{
  "head_dim": 64,
  "norm_place": "pre",
  "positions": "rope",
  "lr": 0.01,
  "lr_mult_o": 3.0,
  "lr_head": 0.00957,
  "schedule": "wsd",
  "decay_shape": "linear",
  "doc_mask": true,
  "train_tokens": 248900000,
  "steps": 3798
}
MLP neurons of a small language model. Each row is named by its layer, matrix (gate and up: input weights) and neuron, and shows model dimensions 0-159. Each number is 128 + 24 x the weight over its row's rms, rounded and kept within 0 to 255. Numbers have three digits each. A neuron's up and down rows have the sign that makes its largest values positive.
After each neuron's rows, "fires on" lists the tokens most often at its 100 highest values on Wikipedia text that the model never trained on.

L4.gate126:109099089134146093162143143118135118129119077129085145102099095154130095118136123096148112162134136127113149190170121113084141093117148143085151115168141101100141124114093116175107104170139130131105149107117097118158129128122129083137131087133121103141119118149135162159161118130147136103173131168110153152148145134120149137102163124122117133142111125099125141094132117117094159122110127109190151106135087129133154141153125143148102145145104113177104120143141102079086147114163173
L4.up126:120119126107138077136144107132133100106137090105111126110103096117147165137148122056164069150109150117103136115097142125146160127129086124132118134126095073129112147113106145130141106165113122109115169111094087130136106128151139092120128158096105159140145130119115138138165143161151123132142115093135141112115153135131093090126110161082120129134074165129120150124133103119133125190100124123154099079158103108132131134178152128102126121135067124126175109137107097102097158113131121
fires on: " and", " of", " by", " the", " to", "."

L5.gate153:148109171115145098092158121126143102153139111111119146052124163121111158133109100120120105173112107143049139108103104126108111138159154105145115129111130122105138139099147142098142104145176116163104068118153131093158145139157088104090117133153089130141126157119106135125109162101125116115120156157152136109127115130135158159126122180092127148108157101096131127148131130096112137124160153169137101121129148158142112146127113181168138139107152117113133128126125155088088113121165134
L5.up153:106160162117128129061096074090129129128165119123112139140127135141125152109148146088112138155108156141100142093136092108120159129102139156151132161112118135117129150104116135086160144176115142130094091117140123129120113107132054166126126110115078184106141125116075142140131090117140154102159111151132127144136133162143149114139134099145146171137105118090107118159144120144139169136109127151107096101138163077165131130122143109113101116117127121149066133109126107127115146156124172
fires on: ",", " because"

L5.gate135:160132159107149122101149138086128153117133191094098140119117112159126124123145119125101142149139151144113169096166120144128100128112194144056117140103133153123127120140131154123134110126137181124089125135087117163135143140122095105114137120077159150096129119093145137156127125151108133145124090177146115131129111146140161082087111151168139121152118098110128144157127164112140183172139143145117104142164119094127142179132125164142095105113143164126128144163124120150097125153123105
L5.up135:125125169122086076134117154117125093162133114131116117132138111130135158150114126129113086124141132146101109130141097134121111151124146133144130144143071114121129109101175182117154115138090129144126119135179122121108082121144142132135097124128086089116138142098146168117135133132108164102145108121158112102176129153106175090154106182130107166131112104142108093137178097111105146150112150152149111108198132078152142165099133141102149126136148121140105127163121149095096108152097151
fires on: ","

L2.gate279:128162116140147107146151131093130122151132138132133140111139153127091161125120108128100104162124159083144162121122130115150142136133139152170168130172113155135111129163191150096120135124142144123107103145106088137122110163148121125117135140168168130138134164113113145100071148141126107137109140127109142143149074140172126150115116095169157124151152090134138140110123106180129138121123173140105108155114174132109107144141159136101161072155152121131129140169168200138113134109079141
L2.up279:160164125100136104117115117082177111120132158117095091170120123152179109100130118118111139101129167099141145141136114076143112118103121175138147144141138181118109110116119119108097147143115129088184121130091132151107098124132098123138158136130070088100166102149119107137124132110092099134114106114070133112125119146135148127094133173097127130100159149114126126139124148136152116111176091166088121153147148110171145138139091110130121128148128108117117134143106089151134141098073132
fires on: " later", "'", " reported", "ely", "~", "ly"

L4.gate211:113143129104141138090098117159145135115134124140118105114140107106138173128084114124112140154075141119114097157124126153122122126093121131123162150111148119107100105155164134099131130153131090141140172182151102110131137100074144125113152177123129115146133149123138124134136148183164108132119138114127115169128157140109104093077141135176144087131148140089151128073133151109130109095101161120120135138140139084117168082151125147162178109151136085137102170101127088168123120133129137
L4.up211:182162114138170118131120139091157147130134116160110158109134124102126160174175113138101162151163132109100093107103143132118149144167170141125142156114138153157117129117151087101138120125167098132115128154112104126142123146108108152101149130172149131137099131154122157123134164105134092099142114135147178149117152126139103127163152164125161112087172107111164151100142148144140167128179149106147152116136166092159127088131109150096116106137108113121080074134127116106128126158123098
fires on: "h", "as", "ar", "op", "ing"

L9.gate169:129104091169138172112158118120119153119118076113156112117161154107124114167105110127144111140156141130167118119142113194118155130144123160133168135093172167124169061163109118107103151149147141090134129176135141130164158128111119120114163100173109142134129105135132158127109104143096144086093133119113128143141112144159127127085155119121070090106167150131110116089115159125134114152144142149140145103140136144170123117106153101158105117117111156103112157143127131111119141154087137
L9.up169:089161119140085127125163163133134120169143129120151122114101111132086123097140122102143136127150094105134175145102125195127158084125150131165140106134066177164135110170110137131097134132137107104115115143136178131093137140131096125147173147175141131163156100118112109133144115116152141113109146121102104108155093116111091112110158124110091119117126122123141131143161143117113154144163116130146107132169135104100088113161056126112133152156152101153116110115122116107182105124129120
fires on: "ac", "re", "e", "on", "ver", "ric"

L9.gate154:126160087109122136154165164110097122181133123143127159111106146109114133148091175097101123125127130126123133118125128125141124112147101137129186108110112103096132103133104110093119147161129105117099113134154158083156144139125097144146131140111168094086118093129131111138158108117138191101093143078110145122114201120112154121142142096080132103138123111165102139122109157128108110139149131190131119113115098122159152104098128158121105103149161152129123124060109145123117124153131112
L9.up154:080140121121103159128120099147143126127188152126096147127119115115111162166127109093159123092146105088188138113129089131074137133088126109111156108097165099151148089103090133119096165141106145113137136175088128088140074125153115144091146116133179080113141143145127154133132112152128106106111163136135169114106132112123134168161154129135123128154106086098152137116130186147109109133133130130092128092146117103101108140114121145118086118163126140113125143155132134130133120110102131
fires on: " St", "st", "b", "St", " st", " he"

L2.gate406:149140115139131127087147161127100124130182086099134143114172100125129179131116101121111152135108166123117153161150132123100168106151157097132141138106152117127111139160158137094124141089111113073142104087168125101124080102146151118103119158134121133094124120159134075152112140091124117102159149111150104157132139134124149134137155091124199163087117143155115146141150137128096161156119163106113136119128087142121149124111160091137119146121177120145098136155105119096150103119134096
L2.up406:167130112136091129133151138100117127144146122171124179091142125071129136123161126168136102121112115136138161099141166145144121134123143104151062108096124183110131133099106179121082119141097118101110132126126126104133110127101171132115140139119143122079093112126131088164147107114141108135111155112131105166128139163141127104140133107172173153098123121124119162170109103127162125134146156130085113119133107116131130127109097107127151108103163138202101096127079091136131121162130129
fires on: "y", "arm", "ing", "am", "up"

L7.gate56:145119114152164111123095073103161120182112146145117127140120099115149134125156184139135120087126108126128128138133133138115128168103164162157138160178133082095103094115154105137113107120130077148131100113108153129113122132087149131137141128131156127114094153140154091138148135134114166088128165151133153129144131145141137161131120102133067114111129119129142141111107160121129113103111122122133140088116139137108066169123148171160107155127146118166102065138114089127108187153109128
L7.up56:165141146135137113100101106170106133082137107112079072132139147125125152132120105161126122110136145098118156146146141110121124138165118125109113134165110120101134151138127145134157126152112113146165097155114161086203107104115121161126097154125162104128141088152170151134130142152121122122181104096162168170169114106104090148093091101109109149131136154137162137130113141119099139141123122109126139096087117132114139161106087068142159102101103147136150162121132130143156156142115119
fires on: "r", " dis", "tr", "ell", "le"

L2.gate106:178159135154120109111136109114147146144115127089107110110147120147133156123123118144116054137159100103114123113122160156135144134117096120113105115154121145047096098123130139111133130139108129165135127135148147111128131105145058092106182114118133120171100120141127177107169098114133086124102121126135118134090132109125140168103100113136097110132117128114071135129115156123110130077145162163153155127127123132146135152190138140138166119144128150167109074162117116143111149122149120
L2.up106:142175112140115107129127163103118134132139137087140102192136163136100182151130154095137104097172110125146150168145148110109148147102107120126118117147096141090111122101147149112099123177131140117141183187200121100122146144120097113113160101169121127084112103150138156096149123104126122142123123160147104142132180105142140111134100131133116121094162103120166101133119122147104136150109110135099136118108115129084148128114147133118164150156117119124151170095080134133123131097148131
fires on: "le", "y", "ice", "ach", "ised"

L2.gate208:148122099142144174152103131119121130147120110077108156185110134129131140137132113149158114151131087156126130119103114095117130167136132141130135142088157109149134176091124142137113169091158119106124153130144132128096127065122104139100118115108103125126133150150128160130150143132155134133121135114107134122104126147095105116115080173153135108161155183158082105058084105077144108123142100156137109099135162128105155146153133161135143169122086116126151123154130117100168112119136171
L2.up208:125142123147089092124136077156160108103130143106134143128151141153134129154097096149144073141142106095113107119074160115107123116143114123160067140180087110166116102130133128111154110108161156101146120147159127117148159124128077167067115106089138126095137142162124151101095091121113084134101092099087116149149131134161157139150124146162085160102169135151135144113119111143140123124107147141130125121142095136128140139086117117134144160156139095130145128125124164143150108162123129
fires on: "'s", "end", " All"

L5.gate413:164128156142113116140137155106126155153144123120113131173156100130141128143111143136121122105101122115112141115104133133084109123119115161093151146089077128124088120078169146143138151136136112137130109143158124111102160143151121112134132151083114145092101137109150115129126129069107098100139128141173182128134120172160082152126114147092048132147098112106205083149104106116143148129152126177137118139109115100122093111137129125124133097126161139139111165130118080123109148133119140
L5.up413:130122168096125132099147123112114109115117109133150148125105133135139147146121126136144164160085143110109113097144148169114098112095150152109170161127137100149140114128111125156127104191158120107147103142149146172123168145168103150128163119135116099136123119106085163114186114084076115157153122148141148114108100173104140147133074136116115164148135121115132120105146129102155092093131111137087112129145103105138128163162103174112107127136128150150171140167158114127103134097171162
fires on: " pr", " Pr", "ar", "ific", "ed"

L2.gate172:127092130136076132130131154121139133150138069130142151174161099112143105116149173108119173152179167138119144141118103092114112124102122147156169161144128112129148111144169134091123173136185114135111118103114085129121107147117160148119132121115112116151137108164156169129128082154122097143129120126123130123122144127090113187115096078167120160111102132141173092148108139114131185141125128145130149165144127117134149138126127117128166142106110133132102127159134149132097157064138124
L2.up172:143152112125113146142144132122096126131132123119141112139170101147125079151137112121138090144138089130091122115121145140153133118106110121152158132098117157154119106114126110105103164166156142154130138112121094123115113120127079109146123108145118185133140157140140121133140110100108114071100161126116141090069160144094095121053168111165091102133155114166126151166127125130164137126132090168111123177100154098130106147120130129121165105093152156128137126145155123126130096116167066
fires on: "ic", "ual", "in", "ly", "ik", "ub"

L9.gate281:148112127142139114102127100115132134138132098123124101112098116137156150131130130137175114100173128141119140098178091148143086127100131137152123116160139125133135158114122139128101116111111092135122080144115140086132194143109109131163121146130117138103158140149157104111122109120156163092167108115128086112127150147165093122107142092097115165118111147097096112099139085111134118128076135123125200155149132138106095163095097089106119148104103131097133138144196107092133154115097140
L9.up281:099120131076148110077129135150139154078145142132168106132139149124145132147149131147107090122115104152143119100135093103129084120125111153095148088129107127121121151141128125087154126137150114130151137123131175079115089149121095125159164155163163176149122145085144125115128115086120146158166131111118110117149156123155099139124096127135122172151139136086156148083097118134155132087143131143109127099120119121124106167134112108095140112140170109156127153095136116115173124067158173
fires on: "-", ".", "S", "R", "–"

L2.gate108:149145132103139148151099128128161144147157101115153124106176141097115126173129153171120133112134112120129122130125140120125136134129107123112133147098122101100119154135103114117161151118135090073091135130142154114135129113059179140155147154120147147106117125065125119102158155073124182136135131164177118118194137128138093099126118133096135160149135117123130160132111138162137112113133170109135128149119131104086126127130080137170140129155114116134108083146155167125130098190100107
L2.up108:183136128150112089158107135098121119134112144100119126139153106104107125130086103132162117148108143131120107129133151103128154137108097095129091156130125164206116138143138102106116178096125111155148142107119107128127119133090125132106137114128140143109178143125141148109109090097147119112125108094140113124175154097118070127168129128112122120143149108067107116123142162115125109158125141110131147136132110137102122116139129131122137071158099166143118070134163184109064094127103155
fires on: "it", "\"", "ut", "ab", "its"

L9.gate345:124119148143088114090155117158122126134116161116128108089135131107119112130100144115109113115103180124129093152140139124109075118095132114113119102124158148139132110131102135095131105173125102131142114199149166092127098091122119121156087082153196153116099106137151153091130135151073115134090092152129155136132185151144118145093124124159153143130113094125114115101160153096133130127150116114105104103125130103150131172120128145107085156077155121098119135131168135132103110132126130
L9.up345:135152126130127083151128083083113110118134113123154136111139147093127164152070152094130088143111112126107150121092146112123150114102090154175130152116155142100158100115127124105103115126112100105140075159165105136136126134119137139172160120162141147114156069120120148114092124096121131138099140143122121116170138148115074118107117132163143155122097110119117081102148132150132099133096120091132128114165092156130111112162095189094093124131165148138101134103111081129113143144136137
fires on: " s", " h", " rem", " al", " g", " d"

L9.gate122:120165144124132143127137106172146185111156125110109128151119117106085134133127110114152142105102163136081146132137138174121141093159167143140130083173088149095114098117167088112115128142134106107141066122094177139159124107136113151145152134148136128114140162105124136168114100107140163143124128124112144136119076102138073095101139175131080139131116148118154088089096149129152089086096138116133096115107100130141132131114113141133122155127124071126101124113105116126116144159121137
L9.up122:177101132184164093114114118167116148114117130113157108137140135110095157123137126136149140130150135051109127185138154127103098127105171095149134124127093175116105099093144137116132121125167120132160103108132149082129111112127130148139127166109130126122133146119128120137117167199099153131108129133111150136133123073117120123129157130112154125125151168167136101111137152094139123101107150102127099148108132113132116132086147114094132136123151107098144188154098168118150163095139084
fires on: ":", " dis", " sc", " Sc"

L4.gate275:114124150115128116130126115153128126114118094149136150113075129117124078125134118129117118171126142089115112170155112111131146132147143126114182141106107101102140115143112115149150113122124083103113144166144138126114158182135154125167184112112134131088113154104140153109128119113116126110095148132121109097157103114119075199139075122137117169128142151097149125138108132114137137130113095162134136153114087197133154108101112158158098102136133137125079112114155187152153135153164132
L4.up275:122142153115100072143116151152128161155111131128178178127150103140134153186144140148152112108109133121134121155138122129096168143137144127116132110126140137119110151120106129132106135176143136114144083164144114152132119133120131127160130130107137125100129154097144117124143111115131138069145186118154128111128136131105109143088119093119163146157186146098092075134198164142175161143167178116155146142132102111112068122144077133147128164123125131157141117124093133134111115123123115
fires on: " tr", "b", "it", "r", "ut"

L7.gate274:158133146147136138105154101128111171187142111126152117142090099109134099157146134103109127076162160104096097150133112156113130130158112151121135094142141119131101126113098144112097132171149128158114111152159115134163152128151174151135134102129158109157131097114116115128087134110131164131111125136121142117118119127150148064158140108096097157078094202129138106112085106151155115149135146126136161136111159142159106168147161115161150107100076139132115116155131118144152111102125096
L7.up274:146171161149097101124154148147138157135122089148121170138140176109113139127137136094149124147114141117120110102134136118080131108111129096174139096109142111147110145124166173138122151129085120112105067141108116112151170136108138104141146133153136090111150109137138117143202114088106134115146149104128098185112089170119122128131113132113179142104085100125113093132138123159150145138111078098147137134114131132116122177146114085142127137120115146125122096146138117070147110102130089
fires on: "re", "ac", " a", "ec", "r", " neg"

L4.gate418:107143072147142141081181094154101161136130122120131161072119104149120086186129146111115131115140181116149161167142159123140144117156144120108152149128135172092109136127136140095120118097114120138170111187158147096095132142153134135114110139134119108150092171132161124138135139155114140145145129152146161142096139101112145148093088127142093157099149106118158115138138130106136124123139111098114131100139125157097160076114115170138165140110126154124132133128111115128168145075161122
L4.up418:126132153147071148134148136170140151145132125100159148125133190169143113113077127139156104135125141165090087156109100135113125125129117138127066133141115102099078163133128112168167165076174143147128158134138139148157124135135149136123109133097133139104124154075125121130132128110138159140101113171103114096127105109126107138131151146101099115112127131121174158090132156122135134165118100152090147110097115134161120132142101143142154125125078155085145131138157112080133164123155125
fires on: ".", "er", "k", "ers", "or", "ur"

L2.gate26:138145155116150121097143114135118147119076133134141123150080111137101152130108110131144139127131107169106128175132142127127146098114154177140133143114160137133138108103142157111120107113111099172133097103142123165106109123100105141193128136158156153131139130118161150149176129132118112120109115126095093106133139128121138133165125139178136138183128149156144161171032104153124116098170129151106106122125170119079184143128134135156168143097136120131128115131143125091121172121129141
L2.up26:174154130111146091149110134059179100136103070118139140150128105134097138137175105105132126138164150142132090168143105149064105099094121164113094160162129112104143130132113132124127092120111146133139105098129141157115105121146136135161109120145113172137182150095130159146141100093125138151158090162100154140147128161140135133113143101156181137107167151154114159089136116123104116110149104133084140155127118122142109129150116137118086138087151115138126134135136137120100159134122108
fires on: " un", " Un", "uz", "-", "ison"

L9.gate36:153127154132128142140151156107075106152202110112128131116080139131115115126093108128159084131124101120117134156125124130084127126119150151144116145172100117112112156166101119110131117177121119179115110150117139150142151107108121143155118154129076145124122122160137100139140110137122169155156150123129132101130132162097119113161111123122141164151112121153171101157075156152145165131115190117140106110182104132164170139135168139161145168131134097103101123149105117130143131166151111
L9.up36:165101121143123110111124136112143134106145114094118112149124146158102142133111088135147141105114104127107116123177164133112172133110138128164127144169100135103110114108141116135145111132158126160131122127146135129144153154137111120126162098110135122108143096148173109136158135136092169133128102119158139152100162140111084151127104129092174146080136138154173135171175144122105097135155170183145154148132149151112083148098146111140160128096157080117182139147122135199137139085132125
fires on: ":", " of"

L9.gate150:119108174116131185118152129162074130129102084092094179178121120133134115144148139135129127108087156118124091117143140147130118121140157136188114106147149115092139107155118104142123130133129123090151101157123096107128137161137105085131117142128168128159116141143154117099114093095104111137187121121113098103114150100118172102158160117134149111090156101117111093119108154115153117154139130110132138098162171110113159149150143158080125121149084151118125118129140158138120121102173111
L9.up150:147121170149148157159122129125127145196146093151118179106103126114165117145141137139123157124096165088105098150137109109104139136111123140129137133134092144156128158164107159141121128131121155147167125136154121127111087108154123135118145112155095095129149141044116093123138135118152164139135129128129137132135107121120132084118107114098116075160115133097138112108141097107113082163102147113096144158163136123086118167072057145110136105130094152106124126107106149105120130128141132
fires on: ".", "is", "es", "s", "ers", "ities"

L7.gate12:116113124121087136116135119142132123095135139134131136163142128134094146084140123108137133111125107154142186132133150099081130164153142114105152148129175125135120133122130151125163144137187076165129124117127064131101101158139155105164104113125145144123114151123136147129085130079141169115160140091128088147122178117134080114103096119118153098121128109150179127141103094169119114141088142156167131149154139112127131137076127166173123142130126086122168107123129121128155153139144173
L7.up12:110108108109107135110139091147136096117104116137089110135162108115141138117105124097132155160123108101151098126156152103146169165151094138170091173132110146101152107131115116133141151086124131130096073124114094157136098145085135141139139103090170146084155105129118136142121098101124125100137090127134108106130144133121146189128125146119136127115103147142110111148124110126161106111123094131171113147104123144093142128098076121168167130146131109190095135112156112181103144179149115
fires on: " not", "k", " All", "sk", " |", " ="

L5.gate72:107139084115181146152126133113122113119140162174113085160131150096148140155125114158095125124145109127110140143130114119142117118127110131101128111122110119119171133138167162098101196096093103135143127121113148113164149136100126087098138142161089147149105087151079148123123135109109109132094099106129180132115081121108109102134126152111158079141076093117142140161151126151124149123155127152127160125126135093148110103123140099144123106154125154142090149156100111106162149179084132
L5.up72:112162113197148163150144132140170136140147134108116125145108154124100177139151096132107151151168108134124145115110134109148179119161117093148154110170102131106131123129149146152158171140153123143148129113114160115146143159083106125114180153114091165175094094175127138151163143099119122156084123118104157106152090117090155118121156113137124166092114107117117153183148137142144149118101133143110123162132117081138115113135130124129120150111137141160126159150136104105152153156098116
fires on: " Be", "–", "|---|---|---|---|", "e", "o", "in"

L4.gate232:104141121119158120128114162109085131112077121130121157117097128127114111108127133153137111184124097116175126106132115144134155078138156134107136124126095110160146121119085159100106119119138128099109146145133144151122166079133152120139161120122126118138174067138158126164097112086123128105112158120122117127122051137121125184089170121111128114111154106129145114139105146109135134121118144117157087085122109120145142099077100112178163135134104110107164094118095169152153130116118114
L4.up232:109170067111106120105089154117169108114112129121129140120107114125104137125081132081100104120084105107075098103146163142138114116102169136105155125122125135181131138132123172135112156141112104149086095140132083087112152129136124080120132155173133140164110110162096124163141073128108111144160148126126158125078125115110118130119136091113168119148120119117109128128145142147139146140117107139149114077131116147129085136108143077130108145137140114089145118142148093149149139144164091
fires on: "on", "ac", "anc", "in", "er", "n"

L9.gate134:110132114077126136098159147161141124150099137127107160107128139144109152152114104121119125131124098074149125133141140125114125090105141155131128130161106158100136132136094111102104140118160112202103068131096110139118106106162091095121103110129174113139091120076088124093110133129140161136144143134132147116071178122126146098152147110169127112127135116117102142150104127104126114115148124160139086182142119102134134129117120112101152137112097130102141076084110085129099140143087104
L9.up134:102119084130118127118117148126140131125134119111110141105105129118111135156116089150113119164161138104134134089138107143149130123124162131068154134125110166142163136131115104149125109186162152121115146110105092133130137137189149110161091106212120099134122106124168133139147126084132152093131098120152111117104131121128140086123134129148149107137096113119162106186145151130128102136171110167180081122160116110138131118136091091098120147122196095134143111138122154110104108140128146
fires on: " St", " G", "ham", " st", "St"

L9.gate27:099096151153122102123126116105140136106104112101147110145130150096099180167099145135126105143157127156115134114119171110131138093130142122139101116144162097119158137143128140118081123168133112122134155144111179109107107111177146115195131111114157177155156115156130107144127118089132134140173119172100125125185110141133146125101126117143144120160173104198096143128117105129106127128137148116121129183124077136132148143123148114131122117113124094124146120150156138082085184134135121
L9.up27:184120158114124119122173174139108094110148132158122092094146118121084109123122139119136075123139085166114136111163117140135133155158145117098158094178104127123164143160138105136096111134142168093138134137132085122120109101109079144145112118157143141110098139158134133093146142137139181133148159179090135133104107133172087148151137151126111146136083100141135116115162119078161111119111125096087082089131118124114149120150119116104118135097113148117133108130123132124123116083118159
fires on: "-", " Mar", "–", " ", " ("

L4.gate150:128157101133129118106163094092150131157151147198168140189109126132133119121137152154135127144096156089118150129141092131135106094179127076157109139108155117095102137145140132085095131132109143106156115167113174145164144137079116129082128140125100126097110145133104117119118124128100127141143112111101105067155108070143113112135122142106118124151149120103145108123076129127142114133109125122116095142111136143154100153110148114122168134154122119171201125124134113115106143135130153
L4.up150:088129136162090138131124144073156120120109148121101185150123163138099081098120122136107089114168135114140162151135138105096173119121125127082139135136100081150133121139143133145166145089153120106108146144130130153134141134134159120140170102106079115142124150151125114169148143099151122149133121090084146131109116128128102160151133136146133183168175119158131090156113132099130117154139122117124106114151120111133094078094126135155134122078140130130167132126147133179162071130129131
fires on: "e", "i", "in", "ed", "it", "ent"

L7.gate440:113132155086108170162147176103136112128132167093147127086101126155136128113103140133169113134122126102120158140156143166133098147127152137178137148174146129143139120129132122126090137135101145123168120164146210125131131129124150151113127158082097149137117147090106123125139121132128145158107084132106133128144129084144135139125134130148160134127132131099163117120073134080056196073116158091157115115133119098123110121133106129151121101119128103151115130139126121123107105154134091
L7.up440:166132149166091101104123122112145167168110154132147156132159111098138189137149135083095190149135138092130153152112146125122134111115115126123137170166115103162145116108147138093147196137114145120144141156087101086109106137120122135104096148129121114154098120087152120114147119115133096125134140075184169132134107119121128153159183115185132116132139137093096102131101138089111097121123148108128121137094152151138122167135105139109125094126101126098107121107150113119125106134125134
fires on: "at", " Succeeded", "ised", "ed", " votes", " list"

L9.gate247:172146136111143098097116106126124116125154147134114140113085096132078143122105153090135161088124104141134108144142135099125139114098146100131175121155148139148164138098139103135082161157099090149084159140103148155118139115168097160110125059086142109156108114146137105130091086093136138130088154130088143137121105179122121147084141123109097104110126143115160141131143160142136128148134164157129155122151134136107139156141097151123142115091100130143151107117156089147135163080125130
L9.up247:128108180104099115108103152136130082160122054140087132158146111116112117140130121128152083153163095135118150152124138124109147101082133087138109115110103087144108162078180122131109133146088156132155152118114143132149130124139112131095102145116167090136123134157154149151145103106105119073115114121116144149145157120119150093148121130110168134121157126166173167138134149146108132157149167149105118113122121156112139160124154135139122137143112138178146120150099093118102079112153107
fires on: "\n", "r", " Team"

L5.gate377:127171120130103120122140083144142156175142101103148129142086117129106131117115118125092127131092090088136130138143117138130102174119140110181087171153120178096091130117162123114127097135136147106158172120131165118078126104116120153100147097135129139113098162093112065122114162144136112180143139126129149103118108099119115157102141153145114109127146121141118105121096116134131094121143144102146118170114079118165142147093154112139176130117109154091085115123116113088101107120128157
L5.up377:161148132101121113129102073131136133148167128091098155114079141110114187182148106125071120155135097093129123150138141097073108119145121163172108125136133148134106100160129161124142116090125080102071159120110158067099142075115159137163129102166121128127118125109108126079131136138147121131166130177151114130134143097088108128116131122141116104083129135124121118117117111131140142134124109129128119144105123119153177127098134120097133155101113134135106111115152135096135092141134146
fires on: "ac", "ar", "A", "ah", "h", "ap"

L5.gate251:143149105108140104145154143127129148098145115160110143142117140149145141151094080120132169103140090133119133109139107115116152123123168150094143144111119089137146124141132114139110141131163141100171193087122116099078142119126127129158109096079148137173155116114137126151091150114162146137118161102122082088139148104134125128159083098117155159113151129134094163110146076131091127106141164122119159135136108129099128133137151116133145124085114111168120156131114154073080162132127073
L5.up251:108087122193132107114115137121102091175150168148117158127111105129125104120170099105110149120091184135150128114108110106133160118109108170105122138120138126095127098141131187127115106112111068124141151139109123142152078120109134112121146144099098131159123146142112117135148135126135141118138170157116167171119126091108097141167164136116148134148135145124143139137167118143149090154117135140124113146116108125098085114151108122099098110184103178112132077159089109121139158133161131
fires on: ".", "if", " the"

L2.gate112:145151129124104115166087139103120129104104122099096123151152138154144109148134136097103077139162088118087202137105122117154136062149099109124136139132110140104130123143140161102153102145163155124111123131161126132162133153119141123090139159173170113103099151107143163141098154086129116174131173127139120117126130104095158149126164124112130121116120108121113147149113154149138132186120144162089125156178110142135149149150128122093123147109120068120126153118095120126176122107136126
L2.up112:105117120130154149138119135064130116118120102083162101090148100127138120102105142156097105114158132110122153153072140130093112139121068108090155147138105111131112149100112147128113117154114156128101118144136157095139156111168146132135122111151165131101126126133164121121146145107104134130140129167138126152156135106142117167157167105127124101165155071137087195146163112150096091155100136111126121119151091175150173140161121118115143152134126142133142120117087133072112132150127122
fires on: "arm", "y", "al", "our", "pl", "ice"

L2.gate353:089150165175143110136168151133117122128115104088116151109122116126119108102139104136118115132144111089118128110127128177143151109179117098145136141091138109155136124136120138155092121125139173114076127176156133107144145076129109122103156105092186118095120140120100157141153133151118160121084161094132153136167100129138110112111129161124109135142118183082150118127119112122094087091127132142142147123127179141141125118119115115134108112085103127157131062130118108141150147092175140
L2.up353:155081149147127115160105120088124160131144167097120173095124125120087102138121129122110132156136179121096136147138111161138142119127111154102142095158099103134117088102123147082114100150104159064128163130131106122095109109138161157128145119109137106124124113100130133119134157128111120116135145078164165120117080139095074090130129110160160149133151142131152149161125130176137092126112168138138129135134109127131106115091094097193144093108108127142170108149119133116120097161125127
fires on: "it", "on", "ip", "ut", "ack"

L7.gate112:138130117142110093127126148131114148129132116115143119146151091100094130125144154120144153122107134113129070106103140147109067091168143146117138134108110145125127077101151156126111141161157171121115103118064154136083123120123163116125127116118144130094155098061112143099131146075136132104100099111156132134129146137115143139120143128120173159153169116079109161141143103097129122130119120136119123120089117144160119133104083092112113150125117124127141132086166122189116083072137151
L7.up112:154133114124107071154132117144119148067109135141154144124173147111110114129119139130119115140104102116120078110151147143110124101118150119142170125101133128151105139135167157179164155129166137112155123157145161122114134104141147138097104077147112119144100132078132138091158130067081131111128116124146113126097126142142136149117140142165122151078179133157123111164108145115150143140098121134145117109113148156156125177146102145137128080113125143081145114123094121172168074104121131
fires on: "ac", "ic", "ar", "ific", " Georg", "il"

L4.gate28:136086166136153103136134125113123129151109148146097146113108149126111123090138141132111163164144130115135112166171168138127136090121163092185141088133103131064172110135127135138130097126135130110129135098141122119116174070107162135116115126144132101097130169135114120160116143108161136167102144137138109116134135141173151135127176169122157070115142151084146182149101074139154106122156124121146132148108148156138166112136123154140133104092093130147144128137079115145104148132126129
L4.up28:111161174160140141123097122105143089117114131130136112167123161145108096150134104147133127140085129113101160097140180104117136111145152146092191139115130160103143112110105123140138096133094146122137169094159124102121167138117102131148115116132105145085111118151110103127112144105175137146151134137148102134155132171164161115180146118116078111140122127138128148140107108112132103155170131112097163136116073159123135115150074165167110084108156128118151150124118137135138126099071129
fires on: "al", "ow", "ot", "ag"

L4.gate304:122173167157109131168106078130119117136121136159104127121173112157069118134132109067135146087073123149171149120126108179156122085150125149144159140085149137110126140125144137113120121114119087119144141123146141134130094136166104161126105140141118093105107136113143169131113150137118143118124110077158139133187163131151117113078131131116110158137105175143101140145117115132135131178152131106160118091166172157097120163163116131132103132135121157127121102141127116102162121122137120
L4.up304:166145169127115118169110088144126147124122110120139104116155130128077133137176119081148138096099122156150145154113114095104104160152101118122119083130138130110119106157133125133152124128149114103077140126111130120146127155126084158128086133098120163144115175102090109113112110145180131124171093123106073098141121154151122153088131111135165133171138068086119115161135148132146096117146116099129146120135129125104140129183138121090102103132109142109163082137152152116114160137131107
fires on: "ant", "ey", "lo", "u", "an"